MLP neurons of a small language model. Each row is named by its layer, matrix (down: output weights) and neuron, and shows model dimensions 213-425. Each number is 128 + 32 x the weight over its row's rms, rounded and kept within 0 to 255. Numbers have three digits each. A neuron's up and down rows have the sign that makes its largest values positive.
A block is one neuron, or neurons of one layer that tend to fire together. After each block is what it responds to, as a language model described it from the Wikipedia text at the highest values.

L2.down1082:169159105120104165123129117112117115114136160083114093110189177080135105114129138073128089077095165163168163105126140132169161057124139108140160175117128146165143130140137104175114130189179080165109156168116084174112129128153151113118154108149146128141159135123115149112121060105122196179137147106128149148089104173076101133110106068170103106152095158148142083121114082181119199159101114178145063129110147143128157152166085102142181131151187105158125125149123165144128142143088096108155108171135141142137079132105112092064141137161138168132133128126177140120139163121133152152156169189104175136133120068061114136094180101155178181119151079
L2.down1614:174157101101107084110142109162141120061167139131139093098181117097128162174148092174165094070116098157152118139107185164104139138076105130123125116124064181133106203113189143138145152146130147164135146135109144117095129096136169119134119131145112151140165150111161191170100122131100139101157180116187143076137124093106138139145059085111085134143163166132130184126081129190076150093106057220182088125099107093109103147155113109113153088159156104107063163142130194137123123171170085149122105120095145116169139097120165148133118151103132108089179097105163156123123131165146112130127128139154203116151132063120134071099111104085132157126128114
Description: Inner pieces of foreign or transliterated words and names, often where a special or accented letter falls (Qal|at, Núi M|t, Re|ina), plus stray name starts (J, Am).

L5.down1075:169118115133115113074098149162130148080173056127128125145164108108061088116093107095170158090122191090094189084164133121179147147109093129122157143167091071175123130094081137139162088091169118085144089132131160134084172173111172148131142129183120100098189104136146122089198194103154118169103110041150113150142134138144109118111054131124149127078149095117196115065140140141086084104108138195118102124134100228119143149156089084152126083109087112175134163106137071161126114144107154099100103112149140129091056126126111100131134153149131171080130149139164098146096101092094122137124175146142203161169138153153094116163123129143155174075126129
L5.down1143:145057131187146107169115172145087175159187139140137158145151104173091109141146168119118138122118129165132121146124143082088100127144133113151135102086151100086164150117099089135173116085129170090131093173154121098129122140146121058144079142111153146108103026166093134115100161144143121117090106082133152115115162119192093132158084200089109096091111155155177119122146123091139179127066187119129126078140076115177118124125111099166158153091104208176182073168108123186148121098158064137135144165163058193115121123062138112114105127141127164118177124065176177135125092130081166119112103132121166151178111079060127124106116098061094163100168119
L5.down1424:139163089108131078121128111145119157070073226109167146143128104110142087168121120104176129167116093110090132122119162150124083075143135132151142129141110100096126144191121124124117120145143093107152184094194102128082203192148080126089111085101153160162067137151150107091171130106156128133158164063138098090123163141052073146133111149143175123172181150119128171104139101110133181097147179120147085113137134120084114158127111103113054144107128144163108086043145131063109111104143155148125114125084103156078113108089137097175174103107095112089135096106076088144180141144119150137076140125148181076151090152123082138147088149122099130101129121
L5.down1696:175121111170147100120078115111128133064151141141113145116125134126152126176114141118114171087102114089160124121128123125118099145069150102176142119156091148150151145143109162088116095123092170149145136126090154159174106149139129100194146167124152148116155152129136128150117178142181123132108121109192097176072067088120054113148069111147168196096112087120115136125129126114127150126086140129116094169161178146136131116161128186161133106203075089214132127093096131134140192150104087207164147166095155074106095121089121116164139184114143111189152150102148078118123117099173161146187094150094137116139173164142152135183060170161117126110091142
Description: Word pieces that open a capitalized title or proper name, often after a line break, quote or table bar, e.g. "S|an Junipero", Sg|t., São.

L3.down174:094091160112121067104096084133166147086112139123118136119161133104169086105134112140159144148140113145128150081135159190081120104166034148117136103151163196193109123139114142140099109117167147156087099159156123170123150136129149125102193086115078101105131193148176135082128061088154127194106129122157164105166146183135133161122124196133139128072111104163160148146104095112181127129103135150118101096139107138082155110171148124095089161112143156146128167144097073114122108083172116144082133182096111120051109090124135119102099091123137153109175153130154137080103114117103142087108165154143139171152112123071097106178140115139072082125162163
L3.down231:136149078118109137109148125149131108106125113215142117082154194102150134149106130080103137100137114155130096071176117128126086173134110093072141142144128151148142123103085141156152080076149169106093115117147187128116118183128137087123067148125188139142113133139169043121141144162175135132148089182116133115106110094090096079151250171143160121147139146140105210153091116103149122132158117123176173102185123140111177154086062163139099140158088119144143155200086071125085144082166139090100145100158129173141131198102095159169070142167114175179088128090154134127070096141131152114153115133094174185093112136109084125149119110140155076139132123
L3.down312:141133115106111123124131096079075102128127129121151149064137099117117151124146090077167149121188087154092177133093129114116147206114082117179150107130167117110102096147112081117032132197162152152126185125125160145128128121122181154063170107134090129095121119097138079170134145087094169147161124108109139066166105117090109137168082164141126122106136087135134138184105133136115137136137126130145182162107112130167127085069192063104136121136130118139129132058116049118090152129043115139125115066073143147088093122111112146156115139089128127109079167171126074139111113148146116107145163076099117131086123119084168136119127110152136102138099148
L3.down641:111172178162121142087149187195095101126109097153116117172077176128040098069151109080143089141148101133172106087088138198162139093103117062120114080110177140107144154168083181109104138125228117101100151136145120157136106128110181086119146164121095111142095190111111135089153115149140166103160167158154099142113125060143116107129051117138147139139122157142190106138091080092138122164177116105137101166106092161180146119131112143117079105132125153207119149142074148098152135137098178059151115129147128133161137127135193111134156083107169159124140124107178108128156116119117129134083043153089144152123139110112120103131095125150137125135080138
L3.down722:057114080136182150122153133144139148119161158122130137140140136168127157177106145055125108176141128153180139101070151126161144122054117123042114056169095117168077117108029129147079103114125092197090094176125175118146153090144117191159166135120153126127119062122115094117139115132164140105115106093112150065109131115086137121111200140106110102125065144163104113128152124151069150099130143127125100117140097156085078138153124183101130141112127131109117154141166154103103163130110129130112096164074084068116086066114120103106154115140133158091067103131165132084105106135096142103116101149102184094142128153142198145110136117149080195128117105
L3.down820:093180124138067122119131106152178164132111177070101068091105161066140125145123111084111081119174188161139097112115056146179139118109190134153176117149110118069110148100112121171102166102165122103129171155180091149134126141114119051130156062165182084154130218118152105161104169172131090158133102120108114101098107104135074087176021130160121093106089148132080051169192144130114154168096132113050167172130133102154147127059149145112142113106114100165064167170168107130124165151145048154063138134085161158080131089174115114107112068131106113129183087124133095154158104163134125076139137165132101122148158113128112131153094154126130146107134120
L3.down1448:138136147189127116101108120078101177130125091104114118169125144110150098125156194186124105080173132141081108123151149115091161145100123094126132107142119125135100107080163119143106127072127134094164084151120179165083114131079144101172146069083169157123111142143177095157184106152152149087088166125069133103111133111190161085121214145085198098153131144163165140162160124098139173130115085116093159106170157137174201135056164135155115103130136156159089141075153105184115106136117111077066145169169140147099147151145145134118026153134160108113149099123147064120110105078130124115129135154103135100059128120136091146059136163132112101150181145
L3.down1544:145082167142123132150126095145134176119138149086071144082057162058143145099145054148158146115186132098121167076131062148164097113118118142073103134182133134106145115064138165186106108075160106129129189062101086177106119107123141075152096142114114122082133164103162150126148168172133121113121161127135113078127171102103064088155135168081115138075180090131172132143120166117062121147160151064136179133106145148073181083057162164107105082094117155126100078128112172142122134153088130139202169165154192114198109140110117158125121117158071112151138148165140140165144128153097146090103121134093090162112114058069085144092138149165115122120161193
Description: Personal names, mostly surnames, especially ones already mentioned earlier in the passage, such as Harris, Brooks and Kendall, in lists, credits and narratives.

L2.down1373:132178175086118110158169136124120127085175137110113143101118124191100187111127111132129166148142150138136144113122127161114138116119149034095133094164107149162057104112111140069084121083104098089052103123129139129077160125076162106143126154175133103138179147120174197096193110098158099098083150105099134104079118171124166138128095079090138138134128096142130146122133180179118129091084127129000076123130100099144104134074152114202183169142165093170054130125169099189144094127150122161117076143122119125150129105148183165098129098137085093142122128111130072124128115140084114147163151165149115149091169137136092126144095144154157178195145165
L2.down1472:110093081126130118141134092136151148126105135125128107106141153073133136112131158137111201117225101148176185127087081147100162130099088106110158112074140118144106068141124132126096110129111090151136134125141091111175120172125107086176116173178119148152096125115134128156111147080087102141166167095177203141136152146121078100111111155181153155101132129141217117147182135117136104066092075156063151151121132074143127172117138091121109098116174067114112095125150135209131074130144146149087124152157111160134096127135166127130100159157083134100162185110116087105138077177132117180108154121074084155110129193069142159097108154195098172116116117
Description: First pieces of words split into parts, often a consonant or vowel cluster with r, such as hor(rors), ser(otonin), gar(lands), ir(ony), st(ricter).

L3.down515:186140146120117097099144147157082127111128196091142113136173126158160145141146130150160092099125103168186128144143165124090119095127101126109125172163118155158116196138138137136114086168139175182098158112112168134118161106134152148140123115130108148133123105117166177193110122121140143117161155131165162143131118113137131144107054108105132130156152102114139152131113114179063163091112100193219075120109165094132104126164097096123124147118141145136088150139139196153109143158187138104114143138113169135176112099117150162115124099097170136098134109091184198138119213155171155159129116161153206094158111071129174081096159099084106136101153158
L3.down1106:113167153107117170084146116079094112125079196091154138175123122130121071120108171127204136114107113143104173059116170121167125124192106172164139083125154072144129082127102103117196140135147152116148177122135172165082125139100154163117198152090131154149156092109131145113101108131124184115112118095121152146124147067159164172079074086132141097157164079162131065107115102126133077122112139141113108178104175184119155117138109138160154172107178131108139155141172115159069074128092168102189130119164110097057134096164114112121175152155115150108186150090180135134126160140130139101130082062109125115108170109065117117141148137126200112129145168
L3.down1116:087163168116181158118127178137161128189121111157131069142050183097191074123117110102140099122119131128128152107087109115115149120061169127129206149174125127081182135062106157134129151173144170189113123184131121107150142134123163173180098161148126136175174089155124182057100154161127071108085134145062163146169122096118111132117106113126131079129166085095137165191138165205144100100083118066105148120103158126118084104111188085123088124086136134140159158101134117081107122100178139119127120117096161119171140118144094122154087115110154107102122174138089104141095113125124121145153118129124114123165090138105118081088071117140130117103146153
L3.down1121:155128127124103108086147139085136104130171140101159103129137138109129135143178101136137085168137135162129180086173088114112175057139136148106177156190134150168127159145171146128122101094144214125107097120174097118146144111140153125107202106164103151108157098132130170230095176085068154151145079140141100084138137101106116125114103113164158147148156081126094140111091092175109127106149114130144137137182128127142129150135158095118125093146098139134170084168127151137113146193092157096177091118121128100098175089124119104179181102147153121115099145142179114088113161122093155097144136124201116156100065107135139066150162116147084151058126110
L3.down1139:212180101074095118079139117105137161161125122178108158091132160109155172103176143171135099131173153118121177132058139130154130176150080112146099068126091086169111158124184147128120112157131146174128150088063198132189202148166119107160165075138117143079099147083152105183078108144143125030089181072139045108124079184133035092137131155099086152087161102145129175177111173150099133096110109082113117126094142103150117183140122101108124118089180068156099160090120128112114163174135144140205126167132084138159129125150133115133128152087118152126173157200138095098176132135116125113100149136149139144152077128084207089157187116126123112124167096
L3.down1227:084122149126139114131133113159151081146125114181137085095131105208163093185093135118126145114105158151129118052115132098104131133143140149125038086196115093101114132116141153166129099083123103113127099079130135115091117112111171180098163139144142128159147160099131145132167144172161085101166161079138131101087132096130134188096163148079192068130178078171151176107101107139112098107137177160100119097099086060095106162107084137095160135138080176120143161079143115154102132148139139131162144148173137137067161127194104106098161099113164099062107152179157119111171117144124089063165139113097062124134113154125077136155103140105064138160115094
L3.down1247:133115137135115179177151103157111150090092084143111163087153111123093119125097162173101121090146162127142122119082128255143106070095093109154158092101155103117159130097194166145140127084172164129111103119086123121124170105131171113038133187173140132201162136099088078100189168183081141115118142127098110113104112144129023127096110185105180108086147157136072083149151119117157055069137110157079130125124181152104157119155145161147116154084174158172138114128128072121183167182090124173111129132154149132147114130134095187156114118154164166097150118151178086130117118151112102108160086182131151152096113123067050116087137131168103122116163147
L3.down1578:152092146117096121094110157080143116139079137108127110170176113121098125105129117130147095120180156139157191121093131099098081142151047160171129118136151075142128140133099123115141140139121152101083140076164110126175140104115121105090171186111117105112124096057074120158116095170160078215111149088092105173161116062102076048163077116156162150103176132157077123111125091168139120079139138125075093116114078128131201100119070135121079151122178133075150117128179104137144085157116103189120176162147136134176110171169107169105114213135097162133078153155130144119121117095152146158086151144110149108179091150112117173079091114114180150155127133
Description: First subword pieces of words the tokenizer splits, mostly foreign surnames in tables and lists, like Sz(űcs), Schro(eder), Gib(b), Bah(onar).

L5.down395:139135114149125103115175200103150140135101134166144141121122112173138113093079133150103187113114140089196143132125121144078165133154154082118118077157099085058184150059160090164098136215070152132093136139100104209119162154123115103112140140147088128144098105066160141160116114139151190096113128112118121074169116130153137129139122071131132138097047075155167142210123113164109132164162127143124157151138111123149118115128215116080172089102116098118116179132127202096131060128131126163132108119115093139130149175106141151104110078120058157111113188199116129114175095076084141112103131118189125095140086170101071087101089114097158149146159118
L5.down954:183144110141117099174091133140172120123066088137167180107142166098120138090132164128156128073099118101102132097136122135091122093134148078096134175162127106086118132111106115141126155155097078174107129121172127103129171138159106176125080115159138116179136172116143137113157161146144107148106188200050144122106142130179096141109089129135109087048175139130102141171139130133150175096113114096129075122124134094136147152130104083133126225143123097107105106138101155102134110115110134096059121097147121141160154153167129120105122100124184147097096130109129143098129115154091101180176114131141067168172148119118141154182116137124128139172194131
L5.down1715:087165127189134187168202146175150123096135114119121129147172134088138143135111139137088145123181164132146122091134120125067119098139066087145089102091143124140144078111149124140164165128138079192131135172097133151151143122168101157137151111129118115131107074108124126187134116052097150124129150091106152118115131081145125134123135122064148153154110114118132120069144122104141117129130116113140102198099121105088142107171091095212083142160095128128097166155145131188171065095086081072101183169073133155180165124108144137126138118121085156096143119139072118130172128096063156156130129114197051132180130110154132163153126157103080156097081158
L5.down1725:180144141090140121152166140120097091147155126214130144172135134066070117133121175154134184106140105082099142119128078143107110088126120069124103159142079126130165192172094112185091120182137118132088100168154182126117104180156187117162156086120121172122146130102195131091080123129105102073143181067028163116084139172172072144092085104099142123124151108140139189135086155148087087133118112117106095145111111116090149124031089105143138109129126113075131121125181194084110103136154134134154138132182122121115139110123132144151184131153129095163151174096159134101106095139127173165103119129119118159140096130128105196077054128142099135074188190
Description: The first piece of a word split into fragments, usually containing r, such as re, tr or fr in reentry, truces, fronds.

L5.down438:120144098125206130038146159074165189138232134112105108110140195108112127137102138123127150105096118100130141102134160185127133186137133106174061097180111125076094105118098148150143100123150071094110148150062167105134100129127159132160165079135164148184156086167110076110098109101048128202086136152131151139082141111086149176124105122116107055151138168134107129121094183083141140151205126132094113106139138145085100146116165176144100204122071110148118130111131104119155145136097172119093168097124133151148126087158124121162124154118110144100095081169151096084120138140117115149137093106146184114147075135149169125088146126156162149087103165
L5.down502:136142063146175151121191152117133155095137111131131133089125136133095101155131145113147134084146133126081152120092175188111137153121146153126094143119102147201103087119102135131154106118161078163085119147157165127114170159118106145121149125141041112161156104094164104119100146172115125071152153150097089088085149164103151135146152058175133181105144155166104091061129119132110142164092134179147112102173107159155060160127174155105165134096150131130113101049119186175077075112125097114108094106098114086194063125137123130134109154122202126130074112136110108109110128142066164134107188108137152069171141130107183151107108150117123124122113116
L5.down1189:148138082106137111128071176105088112108097134132104157081166100125089102172108167140119125097142158194139156140113108155125106154112127106178167137135124128132090139096102140130143127165129155107094095171174148120115161116132118141093113094160100136176172153137102084107119116124109109102150156154143123193139117127142135167058093128161098182147162136074149142125123113116148124156042189098183084095125108104148119101153132171148128170123239137100157127077171131131105132168101130117146142153155178183121183068159129142168127100090168127102124128114165203103143113088117150129169111127136129193110151161123150098154111193126101194159114131
L5.down1546:098144071108169145132139146117173147141141131130132132135139149130087156190149109081128131128099118104130130073129140161150116100135183145120157062130154125116185127105149192121154080101158147115163163149119115077112124128164116173106134129160097156123125143117128113109190166131102139106086134103117153108122094146171127173114112161145122137111152089118185146176132084154147126074119144164123167107148123078124133137148148165101143123115136161116152127149136188117076146137153151135142125129134125086114117167139123089124156118056126104113099147103121096085075023133150121120143101146125124110169085099093162118108092110142114107138099082
Description: Colons and linking words ending a title or list-item head, as in Madonna: Icon of Postmodernity, 950 Years:, 25 members:, also since/until/of.

L3.down65:150095127130160136175115102159169108130128113144151159118097141168138095087123144111157127157182110141151113143079125167108073089113127162105083094117137097144136086084159111152149174107123203148070115160104138127168132064141087122199157148131085132129159131149148111168084112124111166185198139192122159089114143193060115157148145200155132164147149082157120115125092064099125160156194122038100068122120144035114096103125098139135106156119134109102173136136083149122090075161170126137156112157126097092129104127122162190079168121136253115134149143209185111109086087156143123151076147148160161133103115153183103134092145087107100150111146129
L3.down122:138153094108123126149094163119174232142158105071181104118078080135129110120111177068126081134105094113096140133086152193166137122152078146154122179177108125115084127121129132108102074103141076195148100135122135129151125161111100122148155144132119172157123178140101096082150105092135150123157140148173161099136210074127140126108130102092116138166107113138117110153126109121086191079143113140093110154099157136076116116185170099116137143145107065104131136132107111036132102146110139121153084104139102155146130102142143108127149135199114136140157142103084131142152122113146128124157178178164183193135113142144128147114138102163141135119113122
L3.down203:148118111118140155150152085164119147139112149131123098116159078122139087151115153076110098083177087180078133138123134143125090073117055156112097177169123100127103135155136098154120153156146140140118118140140153091131079104124081077091129097115106085169214147151162094191133098093099169161132106146073123144125097096120108120109076120070163122085111159142095128130140081129116144093178108114151133118171109116121137151146108116100146146194093100154108164140069163180104118135174093129144097095106124131153171137114144136143088109170090111097120103158147115119210135135132172124134201128117099104139109150114115169100145125113086164156138153
L3.down321:119114097089104168150104107071138127151129119093143139152156156121117110111178151111164113131121088110103191121131127159130140104080128080205139035150115154134098102141093141145121152135189160131073095145197087067136118156072096099115081097155114139157078194128098108128152184165106077164112055111058114136125095103127105128147114118173184139134170133152145150212127122097094154102129136113078146103143127122151103167108135041182077101159160148132181129059081190141131115167136100080148157094177139107144140102078152123130101113137168178091178201149160137080100160130171090136139115135101147097124118139151073097156128132120131103099130143
L3.down858:167090088085109124070127184126174196129086139060098130119104178130126117133142137096101100075079126136121145106082144145140139123127130123118135178124114129170202167090237099137138140125139165106115139148152095192136085121084118130106076192038134148114085135102122105190091136084082131160166091133142128128151157153131174128122080060125112144175125086106164099059142086145170136151141121145158153107105111170152138091065150144164149122124096140128157166131159087116110170094112102153079092107091126131159161130112149124146133107077110138113159132171143111112118224080119092144146120064137139148126162109089142116174117073130124097078164136
L3.down1025:192153207112187108145138098180150134153122104106143093159122159122163136119133096104169118125161150102175169143073070154170070135165107090138125116155143116200100118109160145148086096127197135131130114133098138119072118164115165104188132104135101144162119104103097153113132219119147105174129095112094090129134082156074097125117121141064094112118159102107098120054137128172119130088094124097077140129146069148199088122166145072149130152095124125144126176120092133160113146105182157158097054147151173089090121107092123108087143095112087175125177069092140139082131036145092118054141128149211095105164083153143125158169099147103137173163149156
L3.down1270:142108128078156111138132093170127150126160080140087021133115153169064164147140125081159095154177143184151151162058079134153129188150051075143116141093136135229075098113164125124061085076173132147126157071094199118098104107115128119141068101137184077146112165098155119150162167174117106128131085101137068105135150134139068155112095144105130122107105094151107077054145074127091115199103163123125115096132105133125132173106132133173091150077132129159152130138067130175158124102171120083130125072152153161136127129145107097124149100126160095193111081135110112097095136126081095138160131097128186111098081110134133151119105159181069148165154168
L3.down1486:135161142161121108088158138061094112124118112137098061134146126104093198136110141073137116131134126086116123158132117120111117122086120150125073093134105131139131122118206122154116078169110109149103137145184135132113139127128066162079092103102139156050153157136144123108086154149130116112115177100097139112165057123163147100148114132123062156175062147116142120081139092069127096104167166101108105159159132099155114132091160099042126099129111195106117134145042195148148121130157113093216117150116074188128172100136080154137114071108134140125154055156165132082149104068138166106163132148115123150107160087107077080124140155123087139095115136
Description: Opening pieces of words split into several tokens, often consonant clusters like fl, St, Cl, Col, Cel, as in in-fl-ammatory, cola-fl-avored, "St-ill".

L2.down630:147118170161093134180110105101157136098121076118125160119146142088168073112136098112081122124159097171122109133160076104127152126128108121155146078096111157129077086098070150129110163120203181076130129105165187140053126175135146097171168113089094176100100135153086144181140138168158083110119167149076109076148152118132056108175139173106156098135148133086124131187138102108089082144162074142088169102074154141165159115081095136144106089118111182140127065118139082181161073117140160141152180140145141128130114130155115053134105079145073134079115129202095122179097174118141130049084145150105155133140112126129087141137133102119081121094083099
L2.down1426:109137159162132124108092119181133136106124103113207137153063155102143122056083098068129137124114106083159083131077117177204088143135116106148134088140083108109133124150110148124083153135140110120160128131127079081162147089181137109160130130093133121169162134140117096110170135148112104172134170095154118119141169049127045088192170109109150103107083128120157107125141124146098162135123066194144139082104145131181083093147151163126115148068101116149097080114153149140167124089067142097104105099205133143114114105136128144130124126121052197113101119147172075142183089129132128060154146135124173128159137129110127178137149116161118133114101125
Description: Capitalized proper nouns, mostly people's first names or surnames and city or county names, such as Adams, Norfolk, Sheffield.

L2.down202:196216093106106098092141135106101155086125168097121069129100159148128138079130107092099120073075034121075077185107102193115124116117120146175072162134116070106197103155072154174168120064178095146106142141149142108149093166115092129146175161127096106086105126104134092160114137145104144131180117132088098110103109160134128184107102125146092159126106105083131135177156117095113114165183159167145173145145130168145118153125166130125069162208143114133122175116120218105096133096124092112125155115138110111133034135137112056122092153093153070126060079142123082114072086140123138145095103108145136126082079159150121156104192114150068097117089129
L2.down1011:143142083100118153114121207068146129138087119169104100193050105159178114095047130139147119066071155089142113118178139190082156128162083093159099140158141113191158108133072165167160088134157177186088116125135130102067154105090094106144145128097126096127121159148134147151121189139109140092103085069110203085146151170128155136141179117114079155087138117110144065146151143111145112138123106098119100151092089133146114126141080092128106186187091150124143088155209146096052129112108137143156086117137149150082126177123050135118131103068093151113112118175156092119180148155110087139160134101180141123085111138144166125110137148131103129127127137
Description: Delimiters that end a label or cell and introduce its value: colons after infobox fields or list lead-ins (Founded:, as follows:), table pipes after names, semicolons in lists.

L3.down182:161164137175159067158080096095158138136106117134124178083136137118168092123054159098188198194107106073095127150060149137165117153140121062109111166116115116115144148129059148082112179118114117131121135133117149124121122135144169187100092133129113152113076087142105151113130123079142100108156080109150120166072140188171086142123152071127124106085086093133074123161110162112105167141152107105104117102161032144147138139062100095126062155152062105146069125146140156128119119153146135142150149161173163025133145100127185149144112129159098175100167101161117139083133163119154130143098085104164157143135074162111077152090163153124155118209130112
L3.down584:144087107105093081144165113108129116151123093119139129096126175096103140139187091111094170103123173109158090157106148158160135157139155125133134168130186099145123137130166129125115118161117115123117072122123106151089138122134140141150119121158146104185093122107134097215143178101089131101132151116074088114129129164159168149153060110156117102136131185166082092127101157159075117152113127089108107153129158078166142131138151077151181146105163151188130057118149138146151138163102106120125146108068103134102162143155106138147193048123095130075110198171097090126154128172107125136103097153120133146097153156052113068137087084167098137084143141
L3.down821:148120085108113113146099110120183124122101089110100142047115117144162122141131145128165134108119169117106119147086130090124110160130157094171108128094100107127167159139101118100179072189090116175138119119174100089130199136138170105068066139141088107107145142115091138094135096169089087062167174137144150088095085115109122138157050147102085166118125089117109116116075166147058123160072177154155097136108116157129088061095166127141142120098165041082117129141126136090181120134102136068111107107072161115058145086174161139164128119131158082096158092040180114153159135093147118156056134066115071165074093137133126105093104128141134125104079107
L3.down918:097139073100135084185150103144121171113052113094137123129086104120111124102117142104151124125071148161162079148110146128093096212142153111132141096128097166192127131132109137108159090122121197178099163092184100194124185088136186105107091115143136111148115101127097147179135178084122138132063148085140142173105113121150126116087133116095140172168156119118137114103127114181108093164112088095062127179090173077107162126131156072091104151128115074155095154145131125129134123080097109126101070113105121168109117169077112075095130066138126118100126144143146149137123116167106119117136125100116151137150152139088082136153082078144137133111099177
L3.down1075:141188069125139099163143129116094156090145154132145115105150128160088130100154190089141125098161115188083103146133182157135097141114110079163089166114135114178151135135043148111164125170123092128076098172186132054127129167150118152151152146116092125132103104081128079158152116149070092125102131189150146089118126109118127156117059101119086170079106138100126122111090093139140138178187169148198109099147146130167121139069165105151096200162136100153048156064076170145116141163107135119150176081142116116088046114084085133097130108092143165112116089133117116134130162108140156149055101064133124063065078186138072167080162084113134127123058146
L3.down1269:132164066158089112162106139191159135109112053087106123057127087165133137174150170144157145096134118101111100168126181093153148121144091121126150162222105178116099150160102144121124134137124116090081131133159163114132130117179146139157099156161123123161173142160110141071155120155117083098111164105133165100089089057090098101153075110112081112125131099167104110150138125107151129164116140080082114094113078158092107087109103131137092150106102076111072219119086162201156086123136104106185127163170137137143126156170115170125080129130117160106124096143088118149138140100120089168139122104104107130102083176142147159096190073122088093126053135
L3.down1398:160101132137090082162044135151087102135131140135125131086166077085132116166150171080099191139189128090101127137059174183141100099110061099079061150142131136138120127083103140091158079138111119148118143137172123058091159127164187112189118148115161118130129111090167127156137170111166131138117175111122119079097153151103097117086172095124110128102139077092187170118132136130117154103188113131148107160145137149115169128115118098134092111110114099093095083070139121035133120157103141133125135122081157134076099115126137168116145081161171111169143108148135111168209126162155108143090170101173150106094101143193134170066197060110159119069079130
L3.down1670:119161150155090122085132114156077147102119102101173122114138159129094190153120151103122147063120111054068088119107123205143148120117161137138089137107093120173128138085119089132107119141189166079107117132151124121119110117084160122102187073143111163143113117076119106190129150107116132131085135125130064084120076160141139133123176131143089132123146120140153094166142095146135104108081196139057089147133081207181117141107124119092114109159107106146106112101104146115090083107149111113091188116127107135141098160156152131119132109097142129097132160089173139161156113114085138107127127175138164078099104109088120119137151117125078127101155106
Description: Nouns that close a predictable noun phrase, often after "the" or a modifier and before a colon or period, e.g. highlights, election, goal., descent.

L5.down94:118130118106105124106080106160116178067120151115071122170050148094156099170145098145149143113136143188142075127102148088143187140151075109096138148138105121111147175131121141160105192076166189128151159120142110193105117124166124079091184084039176152143077201152152150094168181167178086143132150155176123120147146106117093125139234111149144121065146049126163184148116110133092167148072136106130193069127102174153109106137124194122109071123137129115104123096126110124127146107154121145111119190094161120094092079137144102087107103175125130166123137180155108121133139146076133119123176140188161112155131148113138119092132124181091131099171142
L5.down341:115164108133076068195153077085135148123095119155083182176133118150166136118145157085153057068097127117145061135071106159089169115201140139101164108112070138118157093093107143090133157121087121084126160071154122101138160116107069085091082121052112148122100235149142090140131175050088148155120175177157133124122140115124072071128132071167166129104122126138156193116081151192176127098096088154087139084152146124061148075150092170153123163104153125113121082099142104096180183133171098084170157128089092150134090117106139145146125096163136124145107150141116138138140098151122051105144085159125163138100128111160142145059071073111191116100139140
L5.down739:092142139167082101186106112122159139139124128199116179109178082129156126120115150130118125156177143122117105089117130130114122172193109154153035104129183109101149054068052091141144146124112134103074108112153097166091092113154124082177073152112138109133117135178118077107106107119144113197134132115162104152169156114129104097128057134147171172165147094122172125158159144129112157084145083144076120153145136179042170103133148108133147154170104118091142147080148068200113115155179162159114127155107123099099134136140148096161103117134080102132125092128166199101154078111138137088102151129080192153126133108108127139148092167188138196115119097
L5.down1698:148128094146146097144132090115106154085141106168109088162072173083169105168156134064117088112136120156069080109102119116163100146075128005177155134115140113145104110115118109202154128076159144085129120093116214132089174131118071123213104143128142068089091117146130115097144133095166113195096130203192113149171133157148080067163153171121140052113115052114105147151150142181105130173128119125132171089062138147134135120113132132139097050142095160171079121145124071157097108137158128122102130178130100168101150153151105116125139066123125112198086123135154131109049143071107141084103123138067134127130183103110111114127113146074094148163121139
Description: Capitalized proper-name tokens, often the first word of a person, place or team name, such as Roosevelt, Forbes, Ottawa, Eminem.